Part of a small language model's weights: MLP 1024 GELU, LayerNorm before each block.
MLP neurons of a small language model. Each row is named by its layer, matrix (down: output weights) and neuron, and shows model dimensions 0-255. Each number is 128 + 24 x the weight over its row's rms, rounded and kept within 0 to 255. Numbers have three digits each.
After each neuron's rows, "fires before" lists the tokens most often just after its 100 highest values on Wikipedia text that the model never trained on.

L6.down721:146110153160097123135129130139151175074075084089118114131147177111140125111115107146164145175153109163117146135112147134135163122114136107124151075108098114123113149130124120118131139124183125127122118182109129130126092134133114199097085160159114086118158161099108129064120125155119168154142156084113151131102123094153090135117130096089124168145126115112117128103141159167144112148112135098135147111098133113113157182130147127158158129063112130135147146149120125086106143111104083116176134120123118117117123121103134148138114108112136114105081154151122129110102153122117156153105134165123150098167109110148153110149142110113157111136142152120103133114139140131144141105151108123113148133101135118101149108141126127123115116137134184085178160181092149154145108131097138
fires before: "2", ")", "1", "°", "6", "5"

L2.down78:131130111127137130111128108111140144148156133140108106126141117121080144117107105058178039120125144183114171171113142120151141132159115185141183141146125132133114164108122119139141101141079112134146163135142086111155167157108141104140151127114116147067156137167131128124116154143167136128119142133145114123129120093120119099155115096163091131107121136145111147151111119145098127113135133136080102109136131121139104134145131090158167137138105124134184141168126119103167116129087164124176094116128145126157136109095125124125141118135165122151122095116133103145136123140135131091118080134152119145085136087086124125135119155131086131144109159122097157100134097131137056141142124140106106140111121119170091087137145169121165103141122147143121084094096120117164149133120105
fires before: "\n", " "

L8.down137:162142116139121132132099169103119147119132119145163145140150095137083167116119096126126129123127160131140126168098144156138174136124133084129097135133173121110128125116110116120182144072135103087110149151136177103103134134075155150125162179175171092118128121118132116144143165114110102124157117134091118137114121097134141080111103129158143088126148135150127137139130108167115106146070124133140108127121155100153111122101166064122152116118132091071151151149144094144124156139128128119151138099117116137099115081077130086162138164138149127142096126167115108104107150142121147089172143096122149131116131103103102115154174116104130104112120097108143133114192147114140136143101139159135093109106154154095147177138119160162120123136115128096163133157124109106139125151149108
fires before: "s", " that", " to", " the", " \"", " he"

L8.down759:132091147133131133135102096153085170122082160143153130111097131117123104127148125130114047145110178142119186167128160134156119145138138140106114130115128156112105149143136142157109153099146121153169162145134136141146118152125154100141129142129110124167113155107090108135137126108123092115107110103164101116111094112121099143120132138113141140135098097139113090142162133080135085159093101102107139116122156131126081137104150109105143121143115147114115114102103100146126156147160127113115145105177146113131148094116118137125168167064110102081145134153158155110141123106114157128177138126138136114090141070173153121180135109143161147107139110160108117156130136155111132191123111146095178111090147129167111129118135134122131098130152116159101075150124118153123127152147083
fires before: " |", " (", ":", ")"

L3.down50:107129129132113172116122110109135129143137154096127104126098101131107127131128080170120100153185054136122141118126122117118097133135108111115111127141125109122156097141099142145104132150172155149085114110141097153118169154100114095098172130166089159150091151113083138109133115143108148110113119135128123122158093152134165132132141143101153130106087095172124098157121090110141093115129135125145169113093130138168146085099113144169090166150115132120155101112118107122141111139128118168105150151154149122109109119161160141138140097107141135173129127149142145164151126134109166137121119135121178108158132151113111126098111130121131109187177171126132130139125089147172110089164103095162110144130110104120169109046116135113152111105101120156120113091103149127136124123115163
fires before: "\n"

L4.down380:121154083157152127113128138135121133132099110112116149144145080111163125126121110154100140130118158180119140093139097141170103124122160142090137146149120127149115117101139139132167128119150151152085093113161152151093112134172157133092095113094119147112130145162119122095143123112116121126128122118130061129144050133140124117166157136133154092161142120135117109125132102078110128090125116142112122118077140118123167164110087150140104097168161107119134158095156099094108122131115180118124118117155124118134149130151110104105130180145117115112148105120141150118106127139184089165148141173140117108171127139155126142107102137137194089116125132111122161124076132088152154130126172117134134150159097104153140105135122097122144145089149081165141082126114101133117100145133155
fires before: "\n", "s", " ", "al"

L5.down527:147143134109145131120122171114161107136143148147107069134116134104147081125132164102085195139145118147145124125145092098111074077149116117134120177142131108121136141123143143096129129084137141119118114150151094156145135173139152123109144125181084118116150124140123112140102127136112168136125142102115116130111120204142159132153084145137147117116142103135100113120145192136123125134123129136129115165109145138110133119116099110121167128180129129130155139101111156124133116136138135129155106152125138104145109108123112122167179144124106127094113138101127136134145141139131104142085116135118119183145153171143122090090118135113166123109145113142162184075126105136125114087104163071122124091155056112160120115112114107175072153112171109143139101120128138147165106118123139
fires before: "2", "1", "3", " –", "4", "0"

L2.down553:132184134128100115153139151123105210150121141153108147136150155126166122139129164160076138130153145154149121152125120123131127121129149159118145102149121144169120146138123116145097133112163077139142137163150102104138119149106146105165106129174129125148137142061117112092139143152133132096177135126156071135129157112104127122128122109111108084127169138107092135101129149127104133141105119112131115152126145135120147063156109122122147149084099144106147169120132160119120134094121147141102087139117158161120145125094111107156150100123119107145132137092089137100136157135084118106131096062143136084125140122124134071173121150136114096085169140107132130098123141135128123122141146110120130129174105106113125132162166147038120116143130129114138163140126105136139145132179110
fires before: " as", "s", ":", " to", "ure", "ile"

L6.down463:162121116071165114104152130126135144108077159100160151167114120120146102135144105166152144149111134135107103125133143126150143137159136084130115124136111124146122135129165125132130128109142110075142114106124114145129151117157096147112152142117146163165126110125135099113162161089141149150095085152155102117104127086115141129170131139156120150147140134131137086147166137130124165144158142144145118108159101099095129154114164119090156091057129135110139124105135128071161079174123147129140134122085169124101129098083097163134109114131117089111132133127127133152143135090121128181127162120175131121190096112110143095108146132112091141123148080161142142099141098144161141084140140134167103112128177123140075130162136118109065120140143091135143115114126132135115110144116128
fires before: "–", ".", ",", "-", " and"

L9.down448:119151120108146114148139176119105143123102129143110093140110062122119116097140123120121158145148134111138142139119115108144161141107130118127110132112167136103129119154093109131176088093084095141157127150185090125147109158138123142095158136152116104118144116098159112130112165085156163080150133093071135137131114105073158110108110135166102117136127132118103117145107128100141111128152098105133171174109142140140136155122144124089105139148149138139099114174160124097160148132117148105136152163127098121100173141113128127141127138144112153100050145128135080165118109107150086117143131120141093138129150133147120096107082161084156137089144156147150113109139122155165127158104168142116154126150176137154134146148088108128094130121117131152154097135149120194116129117159138
fires before: "9", "1", " ", "7", "5"

L9.down953:150100147122161137121139147146150101124094125141176124129163126082132151148114124174136062128118108102146123150098131141112143156141070130101182107096133098173139113099116134123148103134131109097129120168114145125135126122183120111109131164153152150098134132162085107089120161094097126151123134125128154124093110126074145157125113142121104113141152171152133100133106113113125140134115121133150147127102120103130147148190156151134129122159145110151166128111136145110161097137117139114117085103124115131099128133141100091130100140135140142123133178098168119140163139112146073148165129128153163108161129108139130145121106169122122114108083199138107107161174120146140129151133115130110127142062117141145109131113103156127122146108145124108114093143155146070062151082134116
fires before: " ", " the", "dale"

L5.down286:136148142156084095124092096122146138110161133145108092102156133124151112108141151145170178110145097159131116113143073139077067118132090130157131100108139105136128139143160140141125143150100126152110085168110112097144121116156137175130093136142141116130114125110175148094148090126100117139128158128145158127123147168136148104122121099112101128172134094134130146103133120142137130159129109129136134112102116141147124120127103126127090126178134128116146137120165091153097178109081097115146133123115162118132126132121164140123102142102116107124134144163148135134123163136138144196091096165107149115109139091131091138121125156120158174109153127110131086100155145120105185137191156160155087077154129130150117111105128115109139139111143173165088114172112120076133116130101133
fires before: ")", " (", " ", " |", "2", "3"

L4.down690:116124142084117116137097168136131101109148112118126126131131148142109149124128114165128111134133080142161147123146132104101109079135144181096152139158124143165141097163089149133134131155160151124134141114114153136089153128115102106136134136107116162152100140114107096134134156149107110115137127127085079116154159069113133162126134121097110177092126137137119152114143154114133105115156098084093103155128102113117115144078134113107145153150124097153103120150175106145156132100111112142116070147128110152153118137145162161170135090122115107127147111113169144094105157202098118133132183168105136095112149144105150122150122102129111141157153116128168157087153135100138127135168128143136134140123158117167140111083099087122169123125158112108162165135119082167126121084110104
fires before: ")", "0", "1", ".", "3", " "

L9.down221:118105149115130184108096182160115130172122096109134162159109187082097128112154163133147123143101146129108125151113147149074138132118169149152106125118158125144115127133149122130090088137102135142111080164108160131120131068131145122143098104092118130137084120113086102114136104143077139096154140155105150076148111150091170127116130121124122133142142173153102125142109106114102099153111109122154187133196107108161140103105126126107094112162138104121112104113176130148157140143128105113122149103064141151154146106126144165085136123158128132143131126159166136124074111121144129146120154110126139154147103125121158139162139130154118114134090156143144153121104099155150146130095127128126121131114165124103127089126093126137143140142147131173088167132107108120094147104121137
fires before: ",", "1", "2", "3", " ", "7"

L6.down683:133120105122134100119065073122130139118158171124127147165125100126169100110122138117156136106158104127116122121138174132114129132145157082128114113138123154110136145149091157103129129147181118133115133147138147138132135128140125177140148117130115093111143119149120147111154162150185128075144121102133124156142103128129129112116128134100134128139145098123116111138118156116130094136099159134144149166139170114139111129106124135151085144095112135125114129122128162103095132142171121106107101186092167148075127136134145089142158101089130156117127150162103102056108141085070135158142098140126131123167167121195139120134122117112138141142120117097134126131115142139099128189143131141121149069148159081114121098135138132140141149099134108159116168077101143134176089092092112
fires before: "ed", " in", " on", "d", "N", " of"

L3.down1007:145137108122128122184136125133107133129128129138167111155156137125115140147110107082152167132113123171146135091158096113132111141125111151124118165146145112123114129135140175109119082134112112135133162097185121134142159147163140152171124112119129117138113147132089089153114110123131147112141157110083156093128101073095139131130103142129104123167116134130198134154124125173134109191122126103110101170130154138151122145084171116121104108109129130147091130121127102136169161086142137109152161117128131137101111152154092161097112092119143117126119098119078123118123111097105113136164140098111148148186190107097136066148108155140103112115113105123167135091125094130100133126136154153053114149152127123130151095096161116128130131125122106105132129134099112153172151094128127
fires before: "\n", "2", "D"

L6.down815:106139106109135068158145130143116150120124101141134127142159133151065117155115116058140000129137121097130167135120142131143133153090138145131126099134120146114127134139118149167121147143106121133149111105123140093142090125136130119109130123090180137106129141129126120145140134146149109144107109136163147151137140097156122106122136105161150111118139147149126128137115144111168155134149141127165121095137112121123111115113196124126131114135119132115148146130129158114131126129087119113156152159064136135150143121135148148129128134116173112134134141122117090123127131120130094111123162108143125114117140111108162167148100136101102135155120126124095135137135133118104115128147102142103143179115116119160106103049109143144148126126093142138071125111144146094132150106128139
fires before: " was", " is"

L8.down732:132075142156094134137133134163117170122072140128130111140138124115148138172090097126075106125140132136161095142135146188120071163134116152102141094107167128132095164121130085124132083135155134155122103118077107150106140134103107130117128138155105131127098136114102183130119145113134122127120084098157123130118124134142163095131152096135114099175136113131116134122137138113181163118155139141120114156148142109154101104145126152128086091134114123143120092127107113124142125115116143176163167087147130107169097149146145127120105153153123141128169129105109055140132153102145123160134108114116154144137097090145120147151077102140138167129143132127138151138149140092109139140164148166173128125079122120120098142114136118095132168092142168123084134105115116134145133183143087
fires before: " ", ",", "9", "7", "1"

L3.down435:132077132148118149168099155108147145137140147092119145106145099123139093114142111147123165145168150162125108142112151128111125160122149126126108152141094095125144134128113146133122047116139143098124133167128089154096141178143078137115142134112157095125099142115106129145090123122091154174116121131108147123110146167085158102134105112107141153104141163131134145145109146157150169128142114148111157164140122153119061125176123119109160146136105125126133136090129106079117101116118128130136162105114147144082132171134108147086157116135124148130105131133110122114156148108132108157135178176079104071131124132147118099122180130164126152163106146115121100090150121117152102120087173144130115091130133153138124128127121127092121124147119124117079087126108157120175179115164149
fires before: "\n", "---|---|---|---|", " on"

L6.down279:152109122113150131130156173128149126100126122129148118116120117148130139131140120058142133142141099129139106119128116136183114106106124121131123129102123129141108131130137105143169128136142087185184180083177154130117135140114125164102123133116156134128179151113123135100085154085186129174111118139162108115116085108177128144138108114114163118127118183169156140084115140093092128118129113128140098151118132121180110159146128130103119134161083132155143100134097156120163132119085138138113133113123125185118107151139092087181151127145164094129102119111136139137137102089115104112115152125145103203102169113095100140139113123141107133103127084141090114143146118128125125124121109175108101117134120141128116141170074123112155121147155105100137108170144136152109116143098145
fires before: " ", ":", " |", ".", ","

L8.down610:109112124132108157106079116150130128139113138143128107130144067130156091132129139111127121124151106088133153130137143132137156143086185137113125096099151157170147118155092101105105162135114153123158164148162080155099123142122123076128118123155102124076105122165133139116146116118113107122161145123113161158118138127098164129176130135108092132145137155090132133153094161109108085134134128162152161141148106106150104146133168128149147131163131099120125153136149098083145100160125102150117078134111136123127127122112159185138134145119100160128085119115108124103124157148147087117152139134122193133175126171065094096088109158119100133119181119130174145125125094146168136109123151126162131107131105103132107132108145115110097159106141126107129167113097095143089146120116120
fires before: "1", "2", " ", "7", "3"

L3.down245:128137158132137091143124169151108160155158128140149093168119161100125105141111131027128077100123128119132143114084127148123126141123154164149117091176207166139149140115133113124134157140070119117162127136152174146146100058140095084141146150131154132145112122126125167118141143122104126111114119079175127126122112132157134127144131088139119153130143175135108150085134101158101120121101118132144140147117122121119137130108135095104109130174160091138139121125139112121133163142080103129156098100093134120129114133115122132099120113153152172080146158130149113119124135140147134123126138136121180173105126127119128126179123104154146181155158081080102129123116129094125105090139115140110121093115140095136120149088121132126140153095121123165144119141145102127151110145121116
fires before: "2", "1", "3"

L8.down395:128162134089130122105108134157151105117113139131105154113152175114147109126149148127125116134092177117106141121119124125095104144118133138103135107141179089166125117120135099118137120182127122101168111105138125167117137100117108096116084109123143103136095121140112070132167148132117134113183106133098094083115139129101127125135160149101117167136121181109114112154098146090124124147125146129134149130192122134136135137148119102152106129127113129130127105075112097131120156141139137150146109149128109198171099155105147191120128128133115118132154097122099096104137082143167121129204157081115119138134135115054152112150100145156104163105129129166136106138152134111162134135122151159152150120136100130115098129122102136099156131147116103134128136146172182119080129137107091
fires before: "2", "1", "6", "3", "7"

L6.down135:129146081149147084159085119139122124148115152156122148128103094120154122133143103113063101141114118089119144143130102157113141077123127110175141110134172137128154131117127139149107109092160129123104160180122142092165114155157148159138152154127112120119113140125124149132142126139128108097089102090065084135123123110119131148135116156167084135168092073160136133121155132131149145145133076152058109181132162148113120087115112116115173118113141119161153131134153129128107122165123111164079151134118155120109145159140109125113143148130140126092139117141134125136127081125146144076131131123135082139130128145165092108122153133110127091126126120147155147137088116125127145158130127117098150135156180064141137116159138146153142149124165091094177124113152107132154091118120134
fires before: "\n", "al"

L6.down973:140122120124155164119159124112147126135143097150096141107137127123126094179117124058131000122096141137111121113129137164144136094111114160140168139131137112110149133147129125124139154096149180115137123109138118141110104140121107157115137135142139119144104076143112157157114145137111130118131155122117116098120123113147188126131126160141102101133163123136141153108131144129126190105136125168109116110129141132150117078099174131084142080124145123150090122156129117120118143096158162099102085082151150125095137116107162176093123166116110133152145120136128152158116111135102150098134115118105110105122138104161163110147166132117135146179170164134103103140114146115116150174102111109107107103141123134109144123073146113130093156167145171121143119110117134125090130133120150
fires before: "\n", " "

L5.down950:149125117147155125097176115094135143135140154139140141094102201128149134131147107104119035077136137131115159153088151103116180125114102147147124110124100125137178099152142134118115101134083129143179117120100148109078134126128120129092088128123124166158142115151131135150138101104123150105156122146144135130163184154087148153094105133112136128095148161133135145134100140148157108120111142160100105130142122132104080131153150098157114129138174133107103124119111136152099134132168142157129102130118170114114131157112132173132129126082149148124112129088146165136145091093133121101153167107152148122140131082119123142110116114126112108174138136155086133184128140110078172128113149125112113122127153113132140134074093129129119108192105119122105114111118162143128123124144109
fires before: "2", "1", "4", "3", "8", "7"

L6.down976:105156108153140117119122118180120129102159138108123142142171103132131119123097146088133115134147128089135079172155165156163084145107121141129133151117157110144120155121161152165147135095132136100121148153143109149140111128125138091092119149116092119104137098139166158147114098107125122142164119136146202143091116124180113118120107146131104126119117104135130148142131150155130148121120129083093185127130106147110142092104118104119046122127166126187158113130127080112128128116158089119135182092102153117150120121072140145102120161113102145132151149168103134132109111125139152121153169118061107115136102109161138108080168136093166144079128160135123080131141114093126147136152127140118150112147143085112120092156149142123150117134143136111123110138104154126121142129124110
fires before: " |"

L3.down51:117150140131155127100162120119104160135125107133135203095126127187162092158109178110117127135088079135098134118108115156110142100126125097114096124146139124181114151138119111122130135154144153163142122101119152116107175147116156109117120115106149120114128130084136083113118149176132094150127149108104155121125095134135135162097143169115155128146119153168151134134112163118078134100131115111174122096109163150174139141157148134116141125152152106131131124164111104146124138137115145119118157122123099090124152146135148143115137088129113084122133096127164129157195149161144092079140124160072126092149125088094085113119089147091164137144146124161132115131159117126114116104115113113140163147163117137130088110077153138095119118145067110093112141118125118106119114103129111
fires before: " the", " to", ":", " place", " a"

L2.down83:097144151145141144114169178139130116145156096119113105155152120113130098106116154123122139124118116160174121121151099148111125135116131121130163087140133113095120128154109103140098084133120126196104122130135146163141118144086130131139145124136103152096116112112092174110147157152104148078148140118096087124129092138159091102136129117089085108084086148127150139106102154130106144124135074110091114147139170122120184156160131148120141134132175131090101157136120106175155126148078121139158140129142102166113136157123172154099149158133136119101133142150168086112152144093132109145116125140139166110107131121096107117114091135151138105120126138160129069147135157138126143100141067107108147156143105162105165162123121165129110111093172118162140153130153133134108156156101149
fires before: ":", " |", "s", "\n"

L9.down958:104056126161102144204146100181113161134143121123146096125148168100125144091152120119116134122139134102073122131145098122153121134122129107135197123118111138151111162118086137125135133120124137161085122141118164162116126120143145131130147166124121118101119130148128134082151141074162118123174142089153113094163121121146151123144140144093145118108123137157128133155163136152126161131162153152118128112102113127099149097100156139136127125141105104074117097136140099115121145131114156147140168081068143146152136131139128145118126149132070122108169129100104130105116147150171122106077148094171140123173132135110122132129096121126145158158162116101143117109101122112141107141132098143126146115121090104080174159156111151091128107082166128102117135163103120152102153119103119
fires before: "\n", " the", " them"

L3.down75:118146153092103125133135081158134129108117141108182143104137143111144099137134190109089140115131083184098114140099153153105132123099125114097117171176152100123143100131128125155166122152117068158119119150141118110139121133139096139123096129130144138139192121137105082157089138119113176101126164119157143116137141115146093130095129142128140157142191111162149149166080102157141138150156126111148145092134119162141118149123121117123125120141073117143108172145119127137152141090153094137116160096128119105105127136143129096124130123129105157162120149126120136141104113111116125125117100116157113106106143074147097123132113152171105130124129097145151143083120155121098153170113111109123107086157129144135057172077117125109141145112133107117108121150136136126144148131062166
fires before: " |", " to", "+", ":", " Party"

L3.down616:124149215108114082122139148126145160139142095138141145125107107112148119105114167118094115102129115105083119179183142175184133147119173160150115119119122122123135070131113097126128115100115114140115160156112093131097161150123136096110160149157138106157166154128145141159135156147127109110100181098135166125137161102134148104136142120125152137150126090113131108135100127125095125140078128092097081164138154086130120141130145188148085107114116128109105132153121097117102107145142109146131121099126123093128133128137117120147154121114124110143116158140118128109127137104093095123155148114118191112159155157128150109106135119052127054118140128112129143137107145117165134176112119144095147145115133091122138120142152137111112111115166104120186144113129148143123132118112143
fires before: "\n", " place", " /", " career"

L4.down479:127148150114120088133142086144184133094162173134135097110134107109113125105100130016119171140093132149137143134080117089084084157139141110152123077139103146124143158141124089162094164133102105103159185105129113143158130099133112113103136112133145114157108113142124143070162140125119158118098119131110143162143131142116104081088110110116131148130131143121116180117151101125170155134137138122153106124152122165142088133101101162102119143111123134096116121113084113157109115107130143098102117139111130131119171146119093170122116143111157124163109123133127145139146100185165123116115143107121135161128153153098161180125144127160148126122161138160118121138124124134136131131129134146079119107160128104127151154116155089128102140110167124121141106144117132109128177143151132
fires before: "\n", " of"

L9.down722:144184154120158126112133179106162145140154143163131127126128101133119146117155128141129192089129121128092112109113121154146141125151132140101118104124121096118122125134156096144107152081176152135152120127152148163163140145147093066079130191122165107112114117077103177129136131127157116139096126101161170124136129088133091127138146112130121136126129115115168104096120131120118169150158147095147086150150121081134145108094106140151087120156136168090151136111153116099105161137132100140131150139137085102143124096117153112113126123160113141140094109069163081163141135118161131075129081131135144129136131108120112100098089154144131144094087129139103153133129138134106085105138096123174125141114122106130099110161135128122076134115111160175115148113136133134134135131153116
fires before: " of", " that"

L3.down662:127136112138102174173128141135122093108181178135135101113144161137125156140095127140101107114156128147134114126146125142102136111158124136150106158094113117101129117134135144143113129147111127135140138137089105176118131170161106080145157099116130107089146105094085084106079152126139138147114120138105177102121152145092191133088101123131141138124125089106113152133123136058110141124131128109138136117128113155112110094158137146122171101114130163147107162125133134141110106151104111187059142106139149110106135167149121175164145125089115106105130152120121148115140109161130104090101164130133149093136124139142115116174144114138158179143118159130189124119117134129151070102101137105136145120118139131111113107109132131128115147154155098119062142104132171141162159098139130
fires before: "\n", " ", "---|---|---|---|", " —"

L2.down42:122133128109135119127116158143130089190087111140113113128152102112123134161124143138157150132159146060125119155126146144123126168122147147092122184123146127121166131093131124149153080149140143116107149125124086138129093166158127121122147137129120120106126125101116129117171110099131142166139106142151098140119080137134119099153147132128120125116137142123156110096120098121150133116160134137168123130147088131106119103124145083143123141130128129103151145152150096119157086166145160145149125090122137164124169058148070154147117104150151136122085154179159094146104148065109042125131165162138127093123130114096104114107141172153079111115126127146098153177146128155114164157146131135123101144117134110132132106111095135117140079127129161104105115121110154100144157161110132
fires before: "\n", " /", ")", " (", " career"

L6.down758:154148138112124144165141154154145155114123097119128119169151114133131113130124144075098164163135129139134109124169143146102133117088138131092125091131164033081126156128110108129136103162142143130109155157089085133126163138119144167119112117124108122087121140121096133117137179154132103134132124136098120166100140146142134179124097153112143161155130146085146133148145111195133083124132166094085151116140129136109137136158169113170140130112145090162087116127147103122134132148142125139122130103180140121127151114118153123124158116162112114130138122141151156109132188115115098102097114164131147109123126122102116119093137083091107085130129097120114093137146181099133143152097153118136115175114110114061092135101126115140084123123116121142139095088138122164121111135139141
fires before: " |", " ", "%", "0", "9", "1"

L6.down612:140118150107131128149122095134114088136137147147108137080121089135178140162123140102120121145114148121131119132107143134086106131122155100134095118125142140135094161161151105116133141176185096188130145158156127111126146155153118135195138153148119125132146132170153091114088107117140102153140080109132080096120160067136160135147146117096128103131127152095165141120125176131134130148160111140110135156113115121113098127129108104132161125095124149152155112135134087107125090106109138122126068132098123126087133146141111146110112143116123146147136126110126142090151149155158145083118130157129162142122152127131120094134161139130129138103146083121160100134163182127131099114145170163099128174101106115098165056095127140159124079109142149089104128144112132116153099100121162
fires before: " "

L4.down177:137095121128142146131124087111142126140110147108126117183166092143127115111108126102126161130117170125075095121156091069097118128102155137085113108101171083088124148135141107133117117147136139169132146106134122146122137137132114138144130120149122131119144135159129127130158079138111113127143128125129164107137148099100077153104147106170112115117181163090190069118105121138144169140154142116136133126126128104163118105125118116118130108129120185118145155102154147160124129122106104106098179086150159134090163124077125149091114156132142140139093106148137128139163117097122144133151099129112142122132084115116136086159112149134163130168116110160175127133165159134120101132183086106119140114153144174103098163110132106130114173110097166155107140102103136084123129134133136
fires before: "|", " a", " an"

L6.down475:153121113143127130140094128125164116120116123158109157152122152164123092085104139101138094070193139105132132125131141128133158175081134118105115155120119162118158126126160166128149109107122143119116116123129106136096097147108141190139126122121121110128109139145128129125165121165163113124162150146132125176114118143075143145126154095125074131122098116124140077142058171123044099111141134105120144142121076165110085121129148125136160136152124145113104146135113115076106104086177080097168147144123117205112118149116096140123172128160157129128103148129137143124111157160121143137120135118118115130141130125140145105169163157144110108153084111124099138144124133160140108108151122151125108125101163107105118129095162129109141106139122133112138131114142128114116124083166115
fires before: " in", " of", " by", "9", "8"

L3.down815:116132098113104135124114106082112131133173102122148124179114100165126130142154095141097129091162094164109150135115105170114098139126111129081111146125087124149129121136065103141099123133161146113144132118134121118122123134082139155162144156110161112160131149119123099160111120127130142172180124148056096127155092145109093105118123121119149115155132157161149147165134112099098117134119107113140129140098176159128073151147132092115140128127139099143170126131160145110102140159080146134074150146113153133152134124122122154106115123112118132138097129130124122122101130100090128139107122152147114089130121143112124094125105102132137156182147110133116174096192173144105092083158104152119134094137152167106131130118137173148107089155132133127106152119111115128171134142118189
fires before: "\n", " is", " an", " a", " Spanish", " born"

L5.down594:133146170145156115113113125100080136114118136142142149142105125112144138157122122129120133157097102127130110118160128148140160135117147145115151120170136149148100164121114083160117078108125086155136160125142142154108123153127129167162166122197116141109169125160141092136130122141135111111112117113144124112120149116162132146126117128134122148128112121141168161143150137165133139161102078096141102149113126129130155126126141114090149185145124106139111116155109103132153141142136127126079080107142140188112144120109079121163121109128097102141165145143124112146126141101108099155116102100095094107102146102110147085123146117068145111045128114080094116084124113131123120133157149114128092096105178119161163111119112131142135111185162156142172110147111110139097150101091170
fires before: " ", " –", " to", ")"

L6.down832:117129144107126112093139152125133157085113093153082172109141143110149110110131127111178066117106156160099130103136146146145154090135131136126144101100117128155138176167148114164134154086159130116150098104139133146085096125142133148098098104081109139120118109141082120135155146154143146139134163152166130123138067139138153106149149148126120119111145141123133105119133098162106140140115145131160123176167099122125140093080122129108156115107125123091172138124118139111136119149129124179121130123069123103136124152171087121118152105156096115128145145143104146150139166116113143165123123174117137166151060101120114171151111125129140102147133132119107143133087087124157129075152124118167087172116157167118131130071112090123124131137100149143124094149110109108106146151126136
fires before: "9", "8", "5", "4", "7", "3"